Weights of a small GPT-style language model, trained from scratch on English Wikipedia.
Size: 13 layers, width 640, 62.9M parameters.
MLP neurons of a small language model. Each row is named by its layer, matrix (gate and up: input weights) and neuron, and shows model dimensions 80-175. Each number is 128 + 24 x the weight over its row's rms, rounded and kept within 0 to 255. Numbers have three digits each. A neuron's up and down rows have the sign that makes its largest values positive.
A block is one neuron, or neurons of one layer that tend to fire together. Before each block is what it responds to, as a language model described it from the Wikipedia text at the highest values.

Responds to: Determiners opening noun phrases
L10.gate471:121137099089100109117144102130125114139117125080147103140121119107148149159118138149111096125132152163082135127122128119106116109165079070108148170162153112133135150102126148106108164111126127130110128133158161141132167109147141131115147130097133133110090135127155152117111123130153099096
L10.up471:153090111121148159138137132154118159093126144103108139121111146144110125137169174103173115122073130151134132136117141081141118127150135116163110152127176140145125087097157147128140143131120125156163094120166140174120157141116133114169154091095141149154106122094077136135088115128143139130
L10.gate622:155136125151122149186149107132112120133143112153122108105126102108102112126102125140130102125117123123158126122111110069119136142101111111076129105110132101126084102097109137140114127109144110085161105113138128104146168145125132145149105110139170135120120155141099143134094135128114127141
L10.up622:112120131077110153146108135123117095121142127129127128119119137122108133132133156159134143158146151125118151152140119136128094168110101124161111120195113142147100106134129156128135133070177108119152084133114094187131111151093136170105144124127155095132109144124078121143149118143163159147
L10.gate644:112085135154098120121159109132167148130110108144116126120153129108158134109160108118126104160162160115168137127134118120105115109080109135125161156146153108160098126111132164175110118100125149120090129114149108134169120130153153102141131138174108146073108112162132108147117134140136091159
L10.up644:064127124119168118129119157130102123119127117070105146125146114103112127162145132123101156125126089149119106121142096101125118150134110149126134156080141142127041139106144157146106106124169128089157128119116133102125133114137123124162124124169115143151099141109121092118059134144149151129
L10.gate781:167097115115150122093118131146146132119132154181094134119134116118146147170088160138133106137120131073120103154127114123125149107123134145181124170112112136136089120089159131159134132142115132117140160111081092114140154126098133168120109186093113100127145138087109116137143126114157111161
L10.up781:127138157143102094119150085116131109154141137092122127163103115141119164156071113162118125143091166103156108134136153135099103096131122112134097166094152134146089159108127164127081109152140155141107095143092141115151163124150133137132143132174137135126147118090130148121128111088105120162
L10.gate822:120119141144145085127140103155124112136113118152163116102119113143140095078103154160091121156074133137139143145113119098123123088095120112120131157164136134107096109135147161145167123129119096107131142117115141137127149084152130146110123164129171166149130142123123090141113143122134118121
L10.up822:091171115132131159141140118128101119119129156151149116146122114175129117145184128107129111117126080137154137113104124120125139142152081125114123126101126172147102137147164167179111132111134102144136110115139138161107101136137124123173108127149112128098149135105122136101120079148121118137
L10.gate857:120125140139131097175157171111103125144167099168131159121128086128112124125147090122093070098147186110123124102123132105116149094133125132101131143111095132125122161155115093125096111153155107116093154105133127124110134117120113129122132166171124148155123142116129155153103136104148131121
L10.up857:117131125124115155140147152127101137090142083165089148116141121145118087121149146126098139107161131142149114119152097110154155082141155133116134120101110122102130121120138094142131086123118113073132136132102133120136104119070119116095121148143177125136083136117126136142126132134104109107
L10.gate873:089091129110131106095147134116107151101126179118155135133144108117119146116125116152126091115101129143154160127169159157176124115122143141124133144127162147099177114161159099186122096173141142129151150171101123107144131136123108148088090139153116135123121100082103155135164130108113101128
L10.up873:110138138109105138122108113148135098133145128081141098111125180174122170140134121151118121117135138105179140120127080170131141127125148076107122156083135118101136140115109183136123148131153129152125156107075101132148093112059113122105124141147135154106126132124118132098133134093088099113
L10.gate1165:105097125100112120145146158125128156117150121145106117154121137097118135146135119146158121163114117130154104146148136155136118075143135104109136142106145131117110182157120167146155142170160128104133083149079108147146106109098105152128160183135096144106119118122113134096125128158153114132
L10.up1165:130137097132160127132099132097137098119088131155132099159098176145075162131096097112163143133113173092123110099165139131143128101122153078149119131100118137091143125150123141145148121151084137142120151145122153150125098128118083160133121157136133091125104170119137168144122094139127161132

Responds to: Color and quality adjectives
L6.gate1018:147117146136124112109105148139156109140145113156139149142132115135161108103095100147122117111131090077138085132183147158142150153157144092161123112147154136117139161143147184121138101125121118121136097169167134132148180125138147127135141153165126133134158170154098103092171110078122106120
L6.up1018:152109116129100094123107089106105142117117139104109140122131113144111130114122129132146102143107142114114147140127128120129139133116131137138076134130138180175109141103155123144110114082151143164184149132131139100111125148133125184122151150141129180131143125110114133121148132146174121112
L6.gate1155:155079169135128157123161137148093118104109112162153131125121127130106137144119133081103127142120112147110142119072085129082151143110137137136111123157142136153126093110126128145119147163120104124139166147139156083177129185163146150097120141149117153140119139129127114135179159120107131125
L6.up1155:151125115108081162139148163106125133129133110127139110114157108139120171135107111084118109049088147145147110150159129133116127107068143150116077109146166077091092103122140138134116109115086063121088112126114143124133135177138148129148129165111157145136116111120137096217141156162105118151

Responds to: Forms of "to be"
L6.gate40:080116092117115165107106132132130105144103129125139166104151120162159146101128136137111176100139125136156088124080124098131192167191138119153125134160096109123120120138069096139158121166116114139124190083103105170118147104167122132123123107113095121131119133113104135081130112116123131142
L6.up40:111121117159119139137118107133119106132126129142131098150112125146142133124089107184134147116175121125119117122041129113088169130142112087108134128127153182119201147127121140093132152182117145123124112098114139169108119140150136151134166098129160110121135157151095156110159158080124127142
L6.gate1208:097128110136123130107125126118118118171135124124112071148131127158120155128136117170147147143141138107173126114114149156123150170112137103084121145139102178128139104140145149121156135148088101149124165151096130165094137143138090122126082103114085143121088203129111104141134174125173133141
L6.up1208:106172125140100073125119143130170125145101105114131117187147124147097154103167140137126119161158147134160135155114159101121127148118136124089119110117126160114159114088144119124140152149067138138108109126126121130108110127118119147146136070145116141095069156160107113135146146125113119130

Responds to: Start of proper-name titles
L6.gate24:083119091134156132120144125122133140101155104088108089091091118150173133140129149113146148080156103077118113105127121129163124119110130117117125164133169155145129122166095178100156124125121135128107123073192164118142092155126144127097079131169132135109115137144150124087167110152160131130
L6.up24:130113155126131113100129109127111139124156116122171170121140162075121113126161110119087128114159119131087092143111127151088102163151086148134107187156177126150105153147079178128116121078159136115097121116147105152107134126134114142087093089136127135121131132132122125143106138143091144155
L6.gate1113:097174130163086134116134138118116170144124147145120090048129140162102104161108126148142126117121139136144122104125099091129156136072089119112099160137104130132129114116116111133131093182123129136175112138168150143114153127135137114163090128098130162122120137113122142172145084160090108114
L6.up1113:124145122120130109097109102148087152129156141134121122143113096092125112144115139137120155132093091143169105163113114120114134151106105121127134141147129112145140135090124133124138121124134162118119098140143123110104120139148160150158123134110130121122116168125134133115111105119078120146

Responds to: Word-initial prefix fragments
L9.gate4:135110130087139136088092096135143156101133120123169086144114124121132147121119173142089168162069134107144110140152148135111102125156115114172106130180113073119125128132144114159128096113145160119085151131119146138072122140149140132108127148144107119161082156149115150136131145147180156132
L9.up4:098155170118106119134129112148109161131189128076124097137111139135117104101113213144108153135111140085128144122125119123111137134093118123094124105122135137146139130136171121162146122173115121127114132120181152143137127155117090119120116145148145113127136144089117133152134083144157135090
L9.gate466:096137136130141071093138119154124068157126133132123176126116141140110094145155120131118147088129139139115120138123156166142112167087096123130143111156118144138137128144140126142155137086121163151133121147124158126148089166095086093117119104148164153180152148127088125100108123167128130085
L9.up466:130074098098130118102154131141107104112138164129104107137082122129122092105095131134090141126132127110146124144141102124142073138095172135094120124122131116164090149088150062133150115116112139143144111130142138108129127148129093168123148123138119139091122122167087117131149167103152119104
L9.gate468:120168106132133090106118112126184147161150146129128138106166132119153111176116157176107107132135153150149143094076114134124127093156113082111107131111104153122103134116141123152102122139176086099142095145098105108098113121149150102117135131141164121144141107140122158119148094105116152083
L9.up468:108169115072118141064147149131126178169140104097124140092164118130165155156119144133133136111133108112135111094115130136110110153111086076141153141131094134109161138119120136098133114184173112117149107115117111157101117129101144083135118097127163129124117092135140106106156124146134178117
L9.gate1047:149156115125141090131125152110140147161152149127142147177096145112159183140130141139121118088074145124113155172131174155130145161138113128147099145110139118111130094135143084127133137105116118108140134174108147090122131106151117112129133140123148156130151160166127139094165106101148123100
L9.up1047:157141114059108119129125167166129116148128136103128144139137147141120134134116136120124143127127129116104116158108147123100109134153086131140096162107115137106133129118169107158165137142148121117106142115106177151113121152098158153087132122117139153167132158109153125125164119138095130082

Responds to: Opening fragments of predicate words
L10.gate101:102148176135136150102136113132099136116148091146165136149125167152148143122122177110127114149121140084142072117112164128134102139147090114147148114165141114096124113176165130110144097142126153165104156176154089150142154134102134145110113125127104132167142153147114099118155101108128113076
L10.up101:156133132159146147110107163101154156152179100066120124136115142105110132135147096156150134141103106100157175159114101122157132100132124072152122122138143119110132149088133104111129126099127113073158113148121104106161136211100111136109172134129114173119198079137160102111146172137096139109
L10.gate139:084111125146102136104119099098147129107088117098107148099096149148126170113086104085150143143119118080122143125140144143134110121111164156154121108114178123180116134153087121145076144158102089154121162130085108121155172141123119081149138165160155155126153150139160126186133154129117105121
L10.up139:115114086107115117104139147108133141105074153136104161104124097082163156093092122085123147135125163117112142104139136144075132107149133137140125118112147120113096128147119134134070131136118098192108147118111141118118079115127171115107107126106147154078104128095124080131133068116063144101
L10.gate308:116176122135119106109112141154107121138160157094127156103077168145115155143125124150143148166133154137080124109121152139150138076147057057153125125108137118168116123105140147115149107150125126096153119124101126128136124075146148162124113126112150147125138126117093061147107131115160122096
L10.up308:150138064137107094169115197144143158130144128130143168167098102128150161069083120133093134163154185109109148124083120148142165137112163106130100128155116131178144137112128164095158089116083137169161144117094118106152126115088177154141149115148104156123157139093075095114081086138076132107
L10.gate364:149201109108162130085104149116188106139171129131156120173133124165158104169131136107152135108150166146122158155087155164111081123149107117127111114090090134112138117132088180146114131137119179119138133079087116158165135120136136109136129142140152133105114143174142134165108142111134141133
L10.up364:114129144122107085129122067120090086104123140094152157142144128121105144141154111082159150161168150162117117134122125076108124152140123159091106092145102111150139168140121131137125141138136123101106159121089103120111120142133126123103126093154081128106166103133128148114110091133092122124
L10.gate673:110110110094135098102164150123159111122089125115141160139126127131107138113140127118136103105097219118091193124154148120108109133153106119096113147107147159155114136115134119104144117119111149124094128134131117141163163125084161120106124141141144133152109110152127128107149131150096164153
L10.up673:141136119115115109135111110091127141091119087130169114111145130164134140107162155118102133138113142093119094149147129123111104161138173125134097102186126153118113139122122151115104134108121108156142176137121154158132093154133135120124121120104100092146084124123120120119166122159122125119
L10.gate930:161133104106112127092122141141128114154151109079135143141135167168151139143132138152160100103070153115138124143141159103149163111156102094118166115139143166132173131115128158108116155153146139132094108111109171144132136166125160158138148128084108136085089161137171138162156088137145158112
L10.up930:145146116114144082078150056091117106131123130101118124125146105135104123105126135107122131126127094145134158088131149121143130145161153091105118115121110128152118121151096108148083155156127105104149120140139169140115089170129142117148164156127128124151081170119140121166124110155102111067
L10.gate1202:160110090109112130120131114110135141162130151097101132130131132108133106158100138104099102150142137089120139117069101097124147124105142102087097153135130173115132176100086137109137124132187117114167143128076153118100108174134123088127126164135122178136136118137165128110128102118138153131
L10.up1202:123151128095116143156104123140118124154115124110108163117105165158156151134133172143117107133125080107083168151135098174108120134117123139142158081124136134134162102133140095113103096165128148143094159155118147121096119153134158139136138169140119137139099092136172122135127171090117171117
L10.gate1230:154147103062126109132128136101143094163110140115092173183136125089090092144148170149142125110121110125113126113091161154146145127186118096123130121094132142153130095102136122116143110188118109113132115103106106127138141110142155164118111167133156179082162147099179112152128167083137127091
L10.up1230:153156101105122102100160184119071132135127092166153149195174158163136177160135139092114149147147131148110124170133175131152107136149154163165135095101144096149112137120126118122091128168143129131126128133128106122108139107118148127163090165151124144127127139117149136100147159174129150093

Responds to: Spatial position words
L9.gate652:110151179106097111126089128114100125073152122140127115152149118128107125128107156134147089160136089110137120157112149144104179132145129143135107134126111139128117137123106105143141142116110081131120135186085130150164128129106147077097124104165095103153114138118153129117118113138140110122
L9.up652:123139157086142128124112098154134160110108148144148121145125111136140130098113158129174126108128126124125161172087125088130151142122112156162116126112132116098106125148135116127140111163130103147118172195113148125113123073126123119078111159080126089085146191134120108149118074109146102131
L9.gate793:136125166083107152157110113118120118143113114096099156177119148131128124096148150141149169162096134158129152148082138169140107135142114149117108084139088109121127112103070104132137134078128099097089119135116183081135092111112105092137141140131150115150167116169131139092100150141149114113
L9.up793:081147107095130140124135078131153130137129169155133141119123119157130155099121147146116102141135125164131116118127102153184145118145133110142095087154175120116160122127143096180112136081121127126104139155109146110146123119104146106148135131158116139138127171138116104179179129140162141157
L9.gate1208:142115152107110169187119173141131126131083113157154141100149132122098117150124100145126123188121094131147105104128089132104098151107104117137120114146100078139127133119122134147078148125126122101056121108132144129165165114119108116080141134125109107131108158119159107156116132185140137146
L9.up1208:124143146147092130146098116147083156151143073168148143104099121118151151122131089144123131126118058120102115061149165131093115143133127096147116128124103149128137131115140156119098118131102116115109117104162144139138119131140121099102152153117145102164131125148135114131135139177105114153
L9.gate1249:086170155140109113101144105110111122095114089116155126121188063110136137149143165157092149123139131135106116116110132151156174105090101141121134148141128170118095119142113145160083159153138104142113110147143156130169105144127114145142163159127097130078130124109146136127142069139110094137
L9.up1249:131171141134119120127143150135087132145149100149112130096139135142146126100083166123142154141111108141094097104115154144132160130134105145111130138128087135125121149119131125123135156136061157154128121110111113098167161133127148166101147127099134127163149130120186075127124122116155114130

Responds to: Anaphoric "the" to topic
L9.gate217:117149151151124132137151149125119173140113126147154146097097103104128092148136117149140168087107150140146094177080104123123152170138105124109111123123128098166126111121136114132124184145107104162143207119099156105141080135128111149072115110138105139124125164094141155133113169129126125105
L9.up217:113113136110149151184108168082153125117076142134155110148067191166098117160124160150104138122146115100141129183133119118166127129142091136135127160179162099138066116161148134151157123119116100132148123132112125183089134129127139117118130058140127120156148157135112155137127104107136131149
L9.gate405:112141121112128133137135078185103117116130127096148138100096119161141137139104113109159148084148102148109118088131138151149111134079126109102155133107113112137142131176130142185129108138125148118141116120106148141138100118120123110131121097138167157082142079099115102100133101138087079122
L9.up405:100128132156108180128096131123156137159141173112104112106141127143148144130118159123112096123156094125120098109110147174110140148130097114099144110123135126179133100174106160138143167101160104149109157110131110137120108148154135123137126102103134124145103184080137070135133178145113129114
L9.gate565:168143114132107116140125140132137124100139118114072088094081130153104151141131128151132135102141125142115140121128099105149111116138097075131136103133127154147122098147136122160122145089108096129125089117115109101164159145126122127101092126144129125146162127139101154128121124161122126139
L9.up565:142173126114161103138110085111092131142132103118143074145139151166165078137142144127132160120128104108161109141138131148134121128142140125075131124137140105137089119137104156158094133142085092105145104173084129152190150114145143138101173143206084127129110135093129148107144150167136140139
L9.gate728:132124133125125155129109116143144129112135125171137137105093119160078115137123102115203134076141112119110161118120151102139132105126122058077156113146119111119111080168136116150096134099059105161121152096102083150083151100128132182082130155135158088147144148087114129100165112171145132160
L9.up728:106136136073098134130135141156155127106141191145102126117152128122155092121125124124159175111153143129133130123099108124108111132118150114113127123077089127101118145156168130175134175118156110127139084117135141125128139109131109136110151131157196143113144141144151145108137107164142135107

Responds to: Physical description function words
L10.gate157:123104139084124146135152138131128150117137114124156093157149155087110103159115161135127158164067130128122114139150142121132151137171097093118139134095090120091138147137140157114133155122110141142117111132111127129134123146113122143096104094179104149195132137145134135177143118154165151092
L10.up157:135111131169183102118129120141136105120101080131139133099105117133124176135154129121098141147141101129139106124144154161110119150096120117133170095134092140109109155123147139097105141143159095141092180120121149133155129122155135135147099132168150143155146144141122118117104120160141107164
L10.gate314:131107180153114160127134149116138153137123090130130099131107168093157110123122110159159099090131187108110114098107130100112097128138158113171166121153135114135144109136144147134157074115155137117169153140126123124123127122105122090143140138128104163134177118092121138175152143133115115129
L10.up314:062121152126125139160124109128128115117154090103144090121146120117125119093146135125105117123137148136159151125137101151131108165105075149124118133147107123129140133111194129156156111142135116148114141170115115111136129111133116149175161127119126143125183129118119130152107137130144118148
L10.gate409:110129122090139150104103154131100118088158114128132130110119109145131167125067097134096141121133150095052147131142142132093161111093134132159151116139114179137074132150112125144120104138129112099135149164066151094138130161128106144100130169164123124142144133117162126124132184140160077165
L10.up409:125103164135139163100081125126127104130147089111156095157115162128142128113108116144106123085107128122106134149145119151105119126103113083137158107116143142148133168132135129135131145120163074103087115077120090120110136123114082110103082179127126113104159138138146141098120086130098146119
L10.gate557:108144122135139154157139158140100138110152105151137173140159155085136082100116140129085110103106104119096124098143147133107120118136164155126159155155112144140108120105110131184107133128158122124086138156136160129151135127136137099081162130147121094128135143133188150171145100146106127107
L10.up557:137157128084118089148156157108111106123120113133157137147103147093088121135085096094173134132114118142166126092165141120111136085104167096129153103126100117145104170072108086158076127150130105123157107111112141133156148175147120102115166157127096073171159103080109064143092086145093088116
L10.gate683:134112099125130097141118141115140163106120099142126167105140065132148085135147126159158100134135133142152099145116167090125116092113151128127105142175132132108139103138089081141145144110103144112119138145112159111127102114115113134142109141127134125149079162132133091130130151145089101136
L10.up683:092160147100156110173144114112104105071090110144150099152116160155138134142132142143136145122138087122112143147183130119090137117092146137124161144186152165145121127126141092102116136113107137075115144134139157086158084114120118153069118105127132121098162130140103112135116145127093059115
L10.gate709:129121120113154108157134122122140120116112159156124160094150119136112155132127153110150127125131101117129099166130068135127163131182136109160139137138136151134103104129181191145128096140134158107117148140149171145125187168156128124060123130116129133144128148126167101166117112153155123147
L10.up709:139158131116076147132129111128168161074155115127102103152173114172129155125107165173086090109128155117154143124134136097125137142082099161174131130127131113156144125133152139142139105156098094097100126153116090114121142111128178131144162116096109122146151090118103159122139144137173132161
L10.gate993:102147170177098146144160141145105125093173087130146109122121188102125118083101161146155157149106111142180116171180133142117142131186162118145128148152096107124107168115123121144100159169141074102104151079139127118111139150178128138099117166180122150106123140153096112182120130111139141148
L10.up993:126106097102097117145156169118133124104136102126161142167163127118138141141087123148132096165144165177163158162085150130127115114148132101137111130106096100108123119137091141169138152107107149134110168103155102092119136130122140154095119145164114105165124112097108129158109122125125138139
L10.gate1248:146155115078094117147110127103143139098117107107117114107149149113140071136114168135124138092135122113104165104163139085156079112115157170125122103113140159114156144105167144107178141091091113136143109178106116104105140156080095165154132136109150172143156115105145154174119121153129139151
L10.up1248:132112098113153103127089147130134158103122113146098161155129108170139130130130141202144164149118098100108123139122093152109093132091133097092122129150118141115109151096133117178138118105097134155100138134134126158113176123122146163094120119169135158123130185134113114145150164105135109154